Part of a small language model's weights.
Architecture: rotary positions, no biases in attention or MLP, tied embeddings.
MLP neurons of a small language model. Each row is named by its layer, matrix (gate and up: input weights) and neuron, and shows model dimensions 16-143. Each number is 128 + 32 x the weight over its row's rms, rounded and kept within 0 to 255. A neuron's up and down rows have the sign that makes its largest values positive.
After each neuron's rows, "fires on" lists the tokens most often at its 100 highest values on Wikipedia text that the model never trained on.

L4.gate91 [170 143 127 127 113 133  92  79 119 122 137  91 148 176 178 155 137 128 138  79 135 109 108 119 116 137 118  98 112 142  92 167 161 114 113 135 115 130 152 118 111 154 136 192  49 106 126 165 165 126 141 117 116 128 155  75 217 160 125 153 142 160 144  85 143 172 142  96  62 132 155  99 155 132 143 112  86 119 117  96  94 158 128 115 132 157  35 156 105 137  95  90 116 145 131 128 150 186 158 122  99  95 139 175 171 125 150 129 158 109 120  98 152  94 145 109 143 138 135  74 138 120 151 121 184  81 169 114]
L4.up91 [ 70 145 148  77 135 138 127 129 144 163 127 130 123 137 199 165 115 185 110 109  93 151 147 116 131 100 153 130 155 168  98 129 145 118 112 188  66 145  88 131 100 115 114 158 131 127 162 122 176  73 175 138 137 143  84 142 132 159 130 120 196 154 158 126 137 150 150 157  97  67  71 119 101 115 113 131 160 152  98 150 138 135 179  74 163 161 113 159 149 125 153 144  90 162  61 185 125 107  78 209 151 110 145  87 169  78  83 118 162  95 146 131 124 149 163 146 178 136 132 126  94 137 120  98 137 151 143 102]
fires on: "ia"

L6.gate246 [ 80 123 113 105 174 151 141  96 103 192 120 131 152 122 176  86 153 194 126 111 140 111 107 150 140  97 145 142 114  75  75 138 118  95 159  63 149  89 180 139 162 169 152 152 185  70 126  79 158 107 136  88 141 154 115  91 141 121 116 126 109 109 120 149 102 104  95 121 139 132 145 117 144 156  99 118 110 162  76 171 111 132  90 128 130 128 121 111 130 123  69 143  42 135 127 163 122 122 170  69  98 109  90  88 170  87  95 140 156 139 122 183 140 105 133  94 132 137 147 128 163 130 163 156 111 178 141 128]
L6.up246 [ 71 161 108 130 133 104 101 134 129 197 103 115  75 132 143 155 161 127 136 205  98 123 153 131 104  73  84 155 122 111 127 144 183 168  92 122 105 103 153 112 100 105 127 122 148 159 122  97 184  88 130  92 126 108 113 164 170 180 132 177 130 106 179 104  68 148 159 143 136 147 151  97 134 131  95 121  93 185 170 152 111 141 112 124 127  98 140 112 151 123 116 138 132  60  79 140 134 160 145  93  82 110 111 160 103 108  96 113 168 111 171 147 185 109 100 187 105 117 204 178 165 105 178 111  89 154  86 136]
fires on: " he", " He", "\n", "if", "He"

L7.gate253 [114 122 156  94  96 149 131 118 156 144 154 173  59 152 115 109 151 174  99 177 165 152 103 114 110 173  96 107 132 168 115 141 190 120 144  95  78 146  96  99 176  96 159  98 160 135  71 160  61 111 101 113 115 116 134  91  88 113 127 139 169 112 104 170 106  69 148 100 105 116 166 132 123 130 132  48 141  65 143 112  84 134 158  46 143 122 123 189 119 140 124  94 124  81  91  98 154 103 150 173 143 165 149 108 153 172 153 174 102 161 129 134  69  97 133 133 173 152 138  96 127 163 180 137  53 168  93 131]
L7.up253 [ 96 112 146 110 140 115 125  87 115 120  40 134  97  94 117 166 124 180 124 136 141 104 144 139 102 119 113 141  56 161 123  84  85 173 142 203 115 172 177  65 135 120 161  67  98 134 137 105 167  48 183 138 159 129 107 126 141 109 126 121 159 148 126 138 125 122 103 141  81  87 103  90 166  90  89 117 108 136 144 100 177  89 120 133 137 187 147 105  93 160 141 153 197  94  85  75 101 100  81 120 147 110 225 110  87 149 145  87 110  78 142 185 158 153 119 158 141  80 105 132 213 139 109 128 138 114 162 102]
fires on: ".", ".\"", "\".", ".g", ").", "==="

L7.gate211 [129 120 181 112 164 152 122 131 116 128 167 109 104 124  86 162 185 196  82 151 147 134 135  91 165 145 159 104  72  86  73 142 186 170 148  99 111 135 129  82 158 103 175 105 190 150  80 115 111  62  60 118 160 181 135 112 179 154 101  92 158 136 123 139 106 119 133  85 145  94 118  74  79  88 137  18  91 154 100 147 157 120 156 113 133 123 121 161  96 154 132 111 137 121 117 110 192 114  99 119 108 161 139  81 104 198 141 145  86 167 126 124 124  80 107  93 111 133 138  78 155 175  93 192 101 157 134 165]
L7.up211 [143 140 148 118 106 112 133  95  96  59 114 115 127  78 128 141 128 174  72 134 169  89 129  89 154 142 156 101 129 131 100  97 130 161  77 179 107 155 114 130 160 105 139 120 147  87 137 101  90  80 127 129 124 166 117 151 151 135 134 128 170  78 139 111  74 108 125 124 125 120 181 157 149 182  70  99 149 133  86 149 227 104 166  62 149 100 148  98 125 154 154 155 155 127  87 155 103 163 109 127 193 110 214  95  98 106 125 130  94 142 124 148  87 107 152 114 107 190 133 150 133 107  58 122 111 140 187 130]
fires on: ".", ").", " .", " \""

L6.gate195 [162 114 197 127 121 164 158 161  77 154  82  78 107 161 111 147 140 176  98 152 143 141 198  80 132  67 152  56 115 132  71 106 134 142 161 104 152 120 145 150 173 126 121 112  64 150  89 108 101 109  86  47 181 142 116 110 156 112 119 148 127 137 172  96  70  65 108 165  90 137 163 145 145 134 130  51 108 148 151 130 141 168 143 157  92 107 104  52 131 134 116 107 151 129 151 192 132 177 144  31 106 134 125  98 132 138 158 126 138 120 128 161  99  84 116 152 134  87 182 121 130  97 125 110 114 107 163 183]
L6.up195 [126 171  94 122 133 137 126 147 102 100 159 136 128  89 147 223 105 139 127  96 103 149 107 122 139 142 118 124 126  99 136  81 184 117 111 149 169 168 190 100 143 125 193 144 208 159 160 139 125  87 136  74 159 183 110 190 140 120 133  94 159 124 122 127 135 112  93 120 111 113 155 113 164  79 117 152  92 143 106 144 112 134 129  78 134 115  85 112 128 173 196 163 107 163  67 116 125 117 127 113 127 111 124 105  45 159 165  98 170 175 125 137 174 103 144  42 127 158  56 160 149 122  89 146 111 171 107 127]
fires on: " –", ")", ").", "),", " as"

L7.gate465 [115 136 146 152 121 155  95 124 108 128 112 137 121  98 156 126 175 118  95 174  92 152 126 139  83 172 121  96 105  72  85  84 162 144 114 197 210 118 180 128 213 124 151 145 147 162 154 186 128 139 141 119 148 181 188 111 143 158 160 127  96 135 132 130 131  80  86  87 117 147 134  98 140 158  86  82 176 147 139 132 109 118 150 118  96 135 100 154  97 171 137 120  70 138 181 160 185 111 158 137 164 124 150 129 118 186 156 144 136  70 146 186  93 108 125 137  99 171  89 116 138 167 127 180  72 182 161 122]
L7.up465 [135 133 177  89 101 162 122 134 113 154 105 130 135 134 139  89 155 183  88 172 146 145  72 130  54 153  99  85 149 132 115 151 220 151 144 120 180  99 104 130 152 129  66 105 141 103 131 200  93 127  79 110 156 109 145 134 119 143 179 127 153 112  94 125 143  95 151 119  70 156 119  80 112 146 109 157 165 135 134 202 123 143 179 133 153 119 119 167  98 105 164  99  84  98 101 147 122 144 156  78 155 120 143 137 119 129 175 118 109 122 116 112 137  96 120 141 185 128 115  65 127 182 119 126 126 156 153 142]
fires on: " t", " cm", " m", "m", " mm"

L7.gate250 [139 155 126  98 118 100 116 141  78 139  76  86 145 121 147  85 157 121 189 139 133 118 107 112 112 124 157 148  43 148 160 101 108  77 124 204 154 146 137 144 110 171 162  87 115 129 131 162 172 139 165 128 115 167 164  86 133  72 110  86 174 186 135 104  93 160 172 129  98 117  92  91 121 108 174  79 151 112 135 116 128 118  81 159 142 159 168 156  55 133 145 112  88 141 118  60 144 183 140  97 130 160 149 140  86 181 116 131 113 116 135  87  89  99  97 135 171 117 107  98 114 126 152 129 126 131 157 136]
L7.up250 [ 63 137 168 134  73 176 110 148 103 183 137  83  91 171 144 153 109 137 184 176  81 146 141 171 117 127 141  96 158 147 137 143 200 155 129 138  73 116 138 180 181 145 110 145 106 140 106 186 124 138  80 146 176 158 100 127 173 109 106 118 151 147 128 100 122 119 136 119 203 130 114 154  93 202 184 128 138 104 135 101 113  62 144  76  98 120 106 143  93  98 117 159 108 163 166  69 157 119 146 115 155 134  64 147  96 125  86 122 165 131  82 121 169 104 131 127 158 108  89 140 130 138 101 112 145 159  78 164]
fires on: "===", ":", "====", " "

L6.gate350 [108 128 138 116 110 138 120 123  90  93 146 133 107 113 132 177 157 155 103 115 119  95 136  85 123 139 185 148  97 118 103  90 175  97 159 105 150  86 191 125 181 106 186 125 150 156 115 113 125  76  86 113 111 120 108  94 176 157 120  70 116  88 168 128  99 109 120 106 118 116 156 106 123 114  91  84 109 170 132 201 124  96 130 127 118 133 144 161 141  69  79 122  90 137 126 126 161 145 135 123 161 139 157  87 164 204 149  40 126 102  91 132 104  93 125 152 171 121  89 106 149 163 105 175 108 182 181 113]
L6.up350 [145 116 154 119 163 154 138  83 146 137 145  80 146 187 104 163 138  92 107 140 117 101 144 109  85 125 116 140 112 140  69  82 108 120  64 159 120 157 149  90 168  87 139 139 129 156  90 132 164  91 146 171 130 152 127 105 187 191 135  94 139 170 103 167  57  96 160 139 112 108  97 146  96 126 183  53 139 135 133 149 128 136 149 122 118 132 135 107 114 123 175 139 110 121  54 102 136 105 103 132 159  97 192 100 166 179 158  99 138 120 188  73  30 129 158 110 134 149 150 124 179 124 136 144 112 190 154 149]
fires on: ".", ")."

L7.gate205 [ 64 152 133  66 186 140 123  91 102  83 200 210 151 106 149 140 138 164 115 125  78 145 102 147  90 138 134 174 137 122 140 159 146 153 129 140 123  52 109 126 123 150 150 179 104 147  87 144 147 167 104 114 160 120  86  99 144  81 126  90 140 142 144 152 125  78 116  79 144 206 177  90 132 130 136  96 151  61 117 132 121 130 120 104 177 160 120 117  82 127 153 123 104 145 137 149 129 164  87  98 129 133 151 118 162 147 194 130 109 165 155 147 114 135 166 103 141 134 105 107 150 134  50 109 181 132 133 171]
L7.up205 [ 88 160 193 169 166 106 162 172 136 124 157 142  85 108 138 145 120  96 140 145 121 160 127 110 112  94  85 116 148 132 160 166 144 150  97 138 107 141  95 102 113  68  98 134 126 129  64 103  84 127 122  70 108 124 125 144  97 111 117 132 167 177 185 127 157 139 159 126  61 109 155 197 105 129 113 135 129 145 136 162  96 159  84 134  87 151 128 131 138 118 141 178 102  99 155 123 118 110 105 142 147 133 123 177  95 157 122 146 216 115 143 164 180 147 167 190 127 119 129 120  94  55 183  82  77  90  48 206]
fires on: " the", " |", " a", " is", "-"

L7.gate447 [120 149  73  78  93 138 153 146 111  95  91 154 108 108 158  86 156 101 148 171 180 109 189 186 100 175 158  91 106  66 129 114 156 110 128  44 121 110 140  87  98 106 175 112 109 170 178 174 140 117 131 142 132 170 167 112 108 136 226 164 133 139  92 128  91  93 140  74  87 158  34 132 163 111 167 163 134 108 156 160 171  91 143 122 131 125 195 149  51  95  85 153 104 156 105 131 125 159 146  86 102 149 128  67 139 144 130  95 203 119 125  85 142 101 187 171 187 157 147 130 134 140 102 179 172 128 140 124]
L7.up447 [ 92 127 147 119 114  48  52 108 139 125 109 129 176  63 129 169 106 106 156 129 152 117 104  99 108  92 182  91 121 131 148  96 115 169 134  87 137 153 137 141  86 119  62 149 105 145 170  96 133 113 107 166  86 164 111 120 123 101 142 153  74  73 172 166 167 117 159 141 114 181 125 127 148 128 162 183 154  98 127 169 138  98 163 100 154  97 125 155 113  91 119 206 154  99 122 152 139 109  65  95 107 143 108 121 175 109  47  94 125 135  87 149 157  80 134 158 104 171 180 176  92 118 113 183 192  77 162 142]
fires on: " mod", " min", " Qual", "if", "ric", " qual"

L6.gate9 [124 116 112 166 130 143 100 147 116 123 109 109 176  95 120 114 157 116 100  78 170 134 171 136  71 136 161 138 110 126 130 120 127 124  83 131 136  94 104 192 162 138 159 101 147 159 125 186  94 122  83 118  80  64 108 109 164 109 112  79  91 148 153 115 165 121 138  93 150 127 164 131 183 156 110 107 160  73  77 131  68 105 123 146 155 118  80 153 141 186 125  89 122 151  70  96 176 137 167  80 128 120 188 154 119 176 209 143 103  99 129 160  81 147 147 138 146 137  93 140 167 168  69 193 124 130 106 118]
L6.up9 [152  97 110  79 141 201 127 163 179 153  99 124 128 143 120 113  91  97 146 202 174 105  74 149  54 118  87  59 132 104 133 132 130 163 110 121 137 120 112 146 179  30 137 114 121 143 113 176 138 132  68 152  63 126 146 146 201  97  83 139  89 138 144 145 136  61 106 198 151 118 138 129 128 104 132 181 150 111  79 158 173 128 135 121 115 106 133 115 124 170 119 125 146 107 157 137 126 162  59 126 150  93 193 112 121  86 124  92 104 121  85 116 140 140 162  81 111  82  90 161  92  95 102 116 167 129 112 149]
fires on: ".", "==", " ext", " family", " sub", "esc"

L7.gate161 [116 106 112 135 100 171 166  26 141 160 138 174  97  89 116 141 102 122 101 143  95 162 113 124 102 153 122 156 134 143 118  99 125 170 141 121  77 101 125  82 113 174 103 127 118 187 101 172 133 134 172 130 124  86 118 150 175 177 167 169 194  89 146 169 157 100 126  72 128 176 145 111 129 144 214 110 117 130  88 163 117  82 153 129  92 190 161 106  98 146 104 203  89  91 137 146 190 129 131 145 143 181 199 111 136 120 124 199  82 150 129 102 132 135 149 119 117 139 152 111 152 108 163 205 136 136  40 150]
L7.up161 [137  95 136  97 120 138 184  51 140 131  68 121  93 129 127 126  90  88 146 146 114 155 126 135 159 168  98 144 131 122 168  91  84 128 158 128 145 109 180  56 134 198 117 150  99 163  82  79 121 133 149 130 105  96  92 159 209 145 113 165 152 142  85 124 124 127 154 105 147 105 170 151 168 159 152 143 156 104 165 163 207  29 133  98 144 157 151  84 113 142 116 112 130 160 184 164 113 125  68 107 126 178 159 147 123  97 169 148  66  58  94 134  90 128 153 127 159 168 184  98 109 124 124 108 131 113 121 130]
fires on: " c", " No", ".S", ".g"

L4.gate151 [107 127 134 135 106 152 150 160 105 119 118  94 148 115 142 128 163 106 113 147 137 151 120 139 144 134  74 135 144 119  79 205  80 117 104 148 127 146 121 119 174 130 126  77  89 181  84 136 127 159 157 147 139  59 155 138 158 173 172 163 139 172 123 143 153 147 142  83 114 136 194 119 131 105 119 120 115 137 100  97 173 133 105 183  99 122  93 177 158 156 136 103 198 141  64 118 137  89 217  97 188 180 154 186 124 187 167 118  54  82 116 145  94  77 140 150 127 156 115 146  97 126 135 103 163  92 153  96]
L4.up151 [164 105 103 187  93 154 116 117  89 131  84 109  57 105 152 131  98  94 161 108 156 166 146  92 118 191 135  51 149 162 128 131 137 119 133 108 177 130 186 151  93  98 109 143 119 140 173 133 122 144 187 114 138 184 113 133 115 113 137 152 161 108  75 140  92 119  81 166 101 148 126  96 161  84 108 144  47 154 104 160 150 156 169  94 147 180  78 151 103 162 198 135  98 152  85 121 126 120 135 121 133 160 114 180  65 129 115 107 145 133 120  73 103  74 101 153 135  93  70  95 112 163  94 133 140 125 183 139]
fires on: "\"", ")", "\")"

L6.gate486 [136 135  96 135 152 146 122  85  77 166 151 151 103 109 125  52 144 201 147  90 148 174 138 133 150 157 116 132 146 134 154 145 133 117 151 116 129  84 117 127 136 165 181 108 135  90 143 133 142  90 115  94 150 155  80 177 115 100 144 100 165  76 133 130 119 128 127  69  83 249 111 124 113  57 158  88 136 121 134 139 165 169 128  57 122 193 125 156 106 124 101  81 186 149  93 127 177 132 118 103 156 154 148 147 135 136 169 118 143 202 155 103  96 125 160 117 107 155 123  76 163 159 137 120 186  99  56 134]
L6.up486 [132 152 138 141 120 138  79 129  71 122 148 109  94 173 147 106 132 117  93  94 127 109 178  82 108 173 160 110 192 128 148 112  99  87 145  91 138 119  72 102 100 147 111  69 140  49 135 118  89 101 156 148 104 190 172 132 107 119 177 169 164 121  74 118  79 162 119 128  92 153  98 139 149 102 143  89 111 166  91 119 139 124  96 109 130 162 120 153 117 137 152  85 105 132  78 130 122 115 100  31 182 188 139 110 116 139  98 136  95 147 121 155  92 136 179 188 142 171 140 102 102 154 139 151 161  98 199  80]
fires on: " there", " [", "[", "There", " There", "\""

L6.gate85 [139 125 154  98 111 115 143 139  91 126 134 134 153 161 125  95 134 201 105 135 101 161 191  62 151 100 140 122 130 148 129 132 106  93 144  59 154 115 104 131 154 219 162 124 120 100 140 136 112 130  77 159 145 100 124 121 193 134 140  89 147 158 122 122 178 124 127 114 121 100 150 118 172 140 108 118 109 139 123 132 185 115  89 125  90 100 106 137  93 126 203 143 110 128 175 138 140 116 127 125 194 164 176 132 163 102 137  76 148 106 133 150 154  78 128  93 127 183 122 119 129 149  95 111 165  32 107 125]
L6.up85 [131  69 130 141  64 133 178 142 126 136 110 132 107 128 163  82 119 123 124 151 134 168 140 131 130 133 193 100 184 164  83 153 104 121 147 102  74 143 168 110 185 124  85 147 108  96 120 133 123 116  96 116 106  95 206 132 106 158 115 160 179 133 150 140 102 140 112  78 143 179  72 164 115 144 133 128  47 134 132 137 162  97 176 208 158 139 108 120 132 100 230 114 104  95 126  76 117  52 149 142 103 183  95  80  73 120  87 106 142 125 113 102  80 161 173 136 141 155 156 132 174 100 158 175 112 152 125 142]
fires on: " H", "gr", " until"

L7.gate284 [110 133 123  97 130 206  79 147 145 107  82 200 106  83 133 149 121 148 123 129 139 107 110 138  90 121 134 126  78 125  97 149 127 130 120 102 117 170 138  99 130 186 113 153  85 150 130 184  87 178  84 126 165 104  96 123 128 101 124  65 140 114 125 150 156 112 176  97 114 131 150  81 132 137  88 108 156 100 130 102 154 120  68 177 134 101 134 110  97 189 137  53 122 116 166  55 125 119 117 108 139 136 180 148 123 157 158 182 127 156 115  96  91 153 124  77 109  92  88 126 196 134 110  82 135 154  99 122]
L7.up284 [ 57 116 148 114 163  96 109  77 116  95 130 168 110 112 112 132 143 126  67 185 121 161 150  72  80 100 121 100 101  93 136 146  91 125  65  59  92 132  94 147 160 143 119 135 143 130 116 143 158 121 111 128 173  53 185 127 145 128 138 117 129 123 156 162 127  85 105  79 134 140  91 102 128  85 149 139 104 116 141 156  89 183 157 123 101  88 123 118 109 125 152 110  53 124 142 123 159 151 122  99 155 161 109 177 133 108 132  98 144  79 175 121 147 166  79 138  99  98 100 129 178 137 147 110  96 157 127 136]
fires on: "-", " •"

L4.gate451 [ 90 146 102 174 142  75  92 100 110 168 135 157 130  71 165  91 180 142 129 121 174 135 131 145 148  88 116 125 106  76 148  86 171 115 148  95 191 113 143 142 105 146  91  70  58 112 121 142 148 122 118 112 112 131 155 115 135 129 152 134 110  56 156 158 122  55 132  61  83 171 130  62 125 132 139  77 183 142 113 129 123 151 160 112 143 191  78 147  95 125 159 161  58 158  54 171 167 197 188 117 124 116 148 132 155 175 100 122 108  80 156 161 101 117 132 116 192 178 126 141 132  90 165 159  93 140 116 133]
L4.up451 [110  78  92 156 113 106 107 110  97 173 126 100  72  86  99 198 126 130 159  92 161 153 141 120  78 139 159  66  91 185 125 127 197  97 156  89 158 130  98 139 119  92 122 135 104 153 153  69 162 106 144 102 159 174 116 131 122 125  63 195 129  40 100 188 125 101 109 100 132 140 127  98  92 118 178 162 137  99  92 169 157 114 151 152 103 152 134 125 161 218 108 154 110  94 117 196 124 155  82 131 113 103 105 194 143 120 104 109 102 135 172  99 169 212  89 132 117 120 136 121  82 147  68 135 119 116 148 132]
fires on: "ur", ")", "un", " term", "rib", "ud"

L6.gate249 [ 83 107 150 138  42 132  58  65 173 108 122 141 120 178 197 133 125 171 114 150 124 151 140 102 152 145 101 110  34 137 119 144  80 113 144 125 140 125 155 133 128 138 154  97  84 139 159 141  93 132 119 176 148 181  93 125 133 137 130 163  81  98 110 102 156 182 156 113  58 140 160  94 236 124 143  77  64 149 143 104 131  92 157 100  82 155 122 124 155 108 111 145 166 117  77 120 157  93  60 109 135  88 114 156 113 197 137 154 105 127  94 112  83  84 137 137 140 121 128 127 107 182  88 149 153 140 126 119]
L6.up249 [145 132 180  79 125 118 157 144 166 172 115 143 122 167 107 118  69 183 161 128 126  79 132 187 184  99  58 160  85  80 147  86 110 139 164 137 121 151  86 153 132 115 159 108 110 105 120 123 121 179 117 149 142 159 118 152 147 119  81 207 160  63 115  73 114 131 144 153 119 109 179  97 117 127 196 128 138 146  67 114 139 117 153 119 148 108 143 152 131  59  94 142 132  72 120 107 132  91 122 136 127 134 152 144 120 146 128 166 132 131 143 116 147 103  99 121 160 140 112 151 103 122  68 130 105 142 117  74]
fires on: "in", "on", "an", "en", "is", "or"

L6.gate502 [171 105 172 153 103 139 135 132  92 153 168 119  96 107 126 142 141 161  90 114 149 144 185  97 146 103  88  89 122 135 103 166 157 108  95 171 187 135 120  61 102 126 143 133 169 150  81 158  75  96 149 101 105 137 153 101 164  97 167 164 185 119  94 133 130 152 105 115  50 207 117 119 100 106 110  95 135 165 133 121  86 168 114 124 133 192 117 172 104 149  97 114 106 105 147 126 143  96 174 139 162 192 145 152 130 135  96 139  57 132 149  90 148 115 129 157 141 161 205 113 106  81 117 132 144 108 118 129]
L6.up502 [111  98 123 154  90 101  95 187 157 124 103  92  85 119 131 100 102 128 156 155 108 113 126  98 114 131 104 112  97 143 121 129  66 127  81 137 126 130 169 148 111  85  96 117 150 188  95  86 140 103 183 137 148 126 141 110 138 144 171 161 149 190 159  97 100 160  77 123 133 134 127  85 156 175 125 102  78 189 152 117 197  81 100  92 104 143 142 102 114  70 122 104 187 147 109 141 115 145 134 116 128 160 162 175 163 141 143 113  66 110  99 180 113  89 150  89 171 186 140 189 156 146 136 143  83  75 153  90]
fires on: "\"", ".", " US", "I", "ish", "wegian"

L6.gate493 [ 73 130 159  84 130 158  75 147 112 104  85 115 164 160 168  90 141 157 126 121 111 111 112 137  97 138 132 142 108 129 133 113 136 126 180 121 184 147 170 116 114 167 159  95 138 150 139 104 161 142 159 105 123 106 135 114 168 158 135 130 128  71 101 129 156 185 163 139 103 187 162 128  96 108 100 122 155 192 186 156 146 158 104 106 125 181 160 190 149 162 122 165 164 139 129 145 147 125 172 143 188 126 105 132 159 234 128 106  92  66 131 137 147 103  96 127 190 132 112 150  94 134  60 174 148 136 190 134]
L6.up493 [148 104 175 142  82 157 124 164  95 102 109 128 153 131 143  99 121 134 115 153 122  92 151 152 109 179 130  18 168 165 186 168  88 109 171 142 183 110 161 184 166 186 101 188 142 126 130 196 102 102 141 150 148  96 158  94 154  68 179  74 118  78 138 117 136  77 127 120 195 108 149 145 100 158 103 130 122 146 128 150 128 181 167  98 170 138  72 129  50 135 121 156  62 129 135 124 132  91 157 127 174 123 134 155 124 157 141 117 130  98  91 136 120 160 115  68 170 144 115 111  96 135 150 175  94 160 137 128]
fires on: " m", " cm", " ft", "m", "ers", " mi"

L7.gate418 [134 140 150 141 115 175 117 170 102 165 118 130 122 165 119 134 165 175 138 168 169  87 172 168 137 165 178 136  97 137 135 127 140 100 153 107 115 130 214 152 123 167 184 156 123 184 107 110 174 132  73  59 110 113 159 120 155 110  91  86 180 121 178  84 158 153  89 166 165 167  72 109 134 126  91  93  90 165  85 142  99 120 119 154 134 159 137 185 106 106  91 178  94 143 130 112 150 158 207 155 110 140 146 150 113 132  96 109 104 142 136 115 109 105 106 135 140  97 111  95 169 130 113 149 103 108 118 168]
L7.up418 [134 121 113 130  62 116 140 102 144 183  54 133  90 130 125 139 127 159 143 170 178  97 180  85 175  92 175 131 132 168 120 125 158 113 189 107  88 125 178 134 123  73 182 151 114 103 120  64  83  93  63 159 102 138 144 109 130  80 172 155  98 182 112  96  87 144  67 140 109 119  64 161 151  96 109 139 146 183 137 139 137 158 115 140 135 155 129 151 138 103 142 148 135  87 172 147 140 157 186 110 107 122 136 157  80 148  92  98 144 125 135  82 120  98 116 185 116 104  94  95 169 178 108 141  96  85  97 146]
fires on: "–", " until", " –"

L4.gate509 [ 97 112 162 145 184 136 155  68 112  82 153  97 140  99 137 154 120 151 116 161  88 169 142 141 150 149 128  98 111  81 111  95  92 132 107  90 149 149 147 203 168 146 132 129 121  84 154 134 175 135  69  97 155 158 134 145 151 125 127 125  72 159 147 138 124 159 131 125 137 104 133 135 131 172 105  85 153 164 124 149 117 166 105 120  67 143  71  87 129 173 127  87 106 147  79 129 123 154 188 118 170 152 139 128 192 213 170 156 226 115 113 131 121  65 144 117 136 130 134 148 138 197 126 126 117 192 145  86]
L4.up509 [ 99  75 127  74 149 136 189  84 130 161 137  48 137  84  67 164 155 134 124 146 167 130 161  56 151 159 130 101 175 151 122 166  97 105  74  90 131  88 148 185 130 140 125  95 132  72 173  88 176 105 136 109 122 146  72 159 166 104  90 103  98 126 134 100 114 154 143 137 106 139 136 167 190 141 137  93 104 162 137 144  99 163  90 136  75 105 127 102 157 118 125  95  82 132 149 118 127 136 100 119 148 108 119 160 139 173 115 111 174  69 114 113 153  84 115 127 106 141 124  92 150  75  96  99 150 145  58 103]
fires on: "he", "He", " He", "Ch"

L6.gate334 [111 110 118 128 114 191  92 102 114  91 113  93 118 125 107 111 142  65 127 146 176 126 115 123 129 113 119 184 115 130 131 121 136 100 124  72 120 104 104 102 106 112 170 106 128 141 136 167  67 206 152 161  82 101 133  87 211  90 165 126 156  69  95 139 147 100 126 109 148 131  73 156 140  78 115 105 134 119 117 150 109 107 138 224 144 103 127 123  75 101 104 114  79 112 123  74 130 129 169 141 113 117 143 124 116 172 116 170 143  69 165 105 146 185 137 144 139  99 153 163 157 114 118 133  95 162 134 134]
L6.up334 [128 178 123  86 181 143 125 147 168 106  80 102 143 149 141 182 135 125  77 161 157  85 149 115 142 125  59 149  88  77 119 149  64  89  84 218 158 138 151 105  93 127 137 128 143 120 166 143 154  89 147 201  62 138  86 158 159 162 139 111  95 132 144 109 124 108 159 171 164 133 197 133 203 190 133 112 177  99  89 116 154  64 115  95  99 121 131 153 141 159 160 137 129 121 103  95 165 150 188 126 141 130 163 111 153 115 159 129 133 124 136 110  64 145 146 169 140 122  57 139 127 123 183 122 184 129 110 151]
fires on: "=="

L4.gate193 [ 97 150 110 183 108 124 108  77 142 127 108 168 161 146 138 135 139  87 188 145 155 127 105 144 103 101  91 117  30 153 170 127 179  97 139 122 111 135 166 124 119 157 142 147  94 115 109 176 137 177  60 180  66  77  80  74 134 144 125 164 153 114 148 107 177 128 122 111 146 160 184 134 165 155 144 169  36 115 136 155 123 119 185 144 143 159 145 140 140  71 156 123 146 116 128 179 185  94 140  92 137  95  97 121 169 133 102 156 155 106 117  78 133  97 101  84  99 128 116 121 169 106  98 172 114 119  56 158]
L4.up193 [124  97 111 108 120 112 103 109 176  81 117 107 154 104 146 168 113  69 109  86 105 116  80 195 155 167 200 164 117 205 167 102 170 142 133 127 169 143  93 115 105 152 163 124 144 160 103 115  66 134 143 179 139 148 128 147  48 122 125 115  96 101  82 107 128 129  57 168 161 123  97  92 130 136 115 155 117 109 110 101 101 136 180 168 147 109 139 131 169  61 127 163 149 149 125 113 103 154  80 105  85 124 151  72 112 138  81 159 153 111 116 152  87 126 146  89 150  91  91 128 112 169  98 166  74 168 138 103]
fires on: "un", "on", "er", "en", "om", "ent"

L7.gate192 [149 153 153 151 147 104 102 119  75 125 129 119 116  78 167  98 199 103 118 126 146 129 111  85 158 103 122 121  93 141 105 100 117  98 130 149 174 117 174 112 121 137 186 114 165 159 174 170 121 131  85  44 153 132 159 125 136 114 110 107  85 128 128 103  98 106 167 112 133 190 120 145  70 133 143  96 129 131 147 129 132 139  93 102 150 168 132 174  63  93 152 178 131 188 148 114 208  96 142 100  89 160 133 165 157 148 174 124 158 183 131  66 154  76 107 153 158 138  96  71 178 179 107 121 108 137 113 141]
L7.up192 [139  94 145 164 124 131 118 116 137  82 142 112 120 138 205 144 205 146 113 172  89 180  94 113 138 151 166 120 129 162  78  55 189 131 111 123 113 106 159 101 134 135 141 141 160  93 188 126 110 113 110 139 146 178 162 143 115 133 140 116 168 143 127 128 115 124 196 122  98 157 111 156 157 161 143  71 167 159 154 178  90 154 111 137 157 173 131 147 155  72 176 139  99 130 167  93 171 150 173 127 132 145  84 129 179 183 130 171 155 194 150  78 121  87 109 123 146 104 178 134 185 166 208 118  80 158 133 126]
fires on: "19", " ", ":", "ib"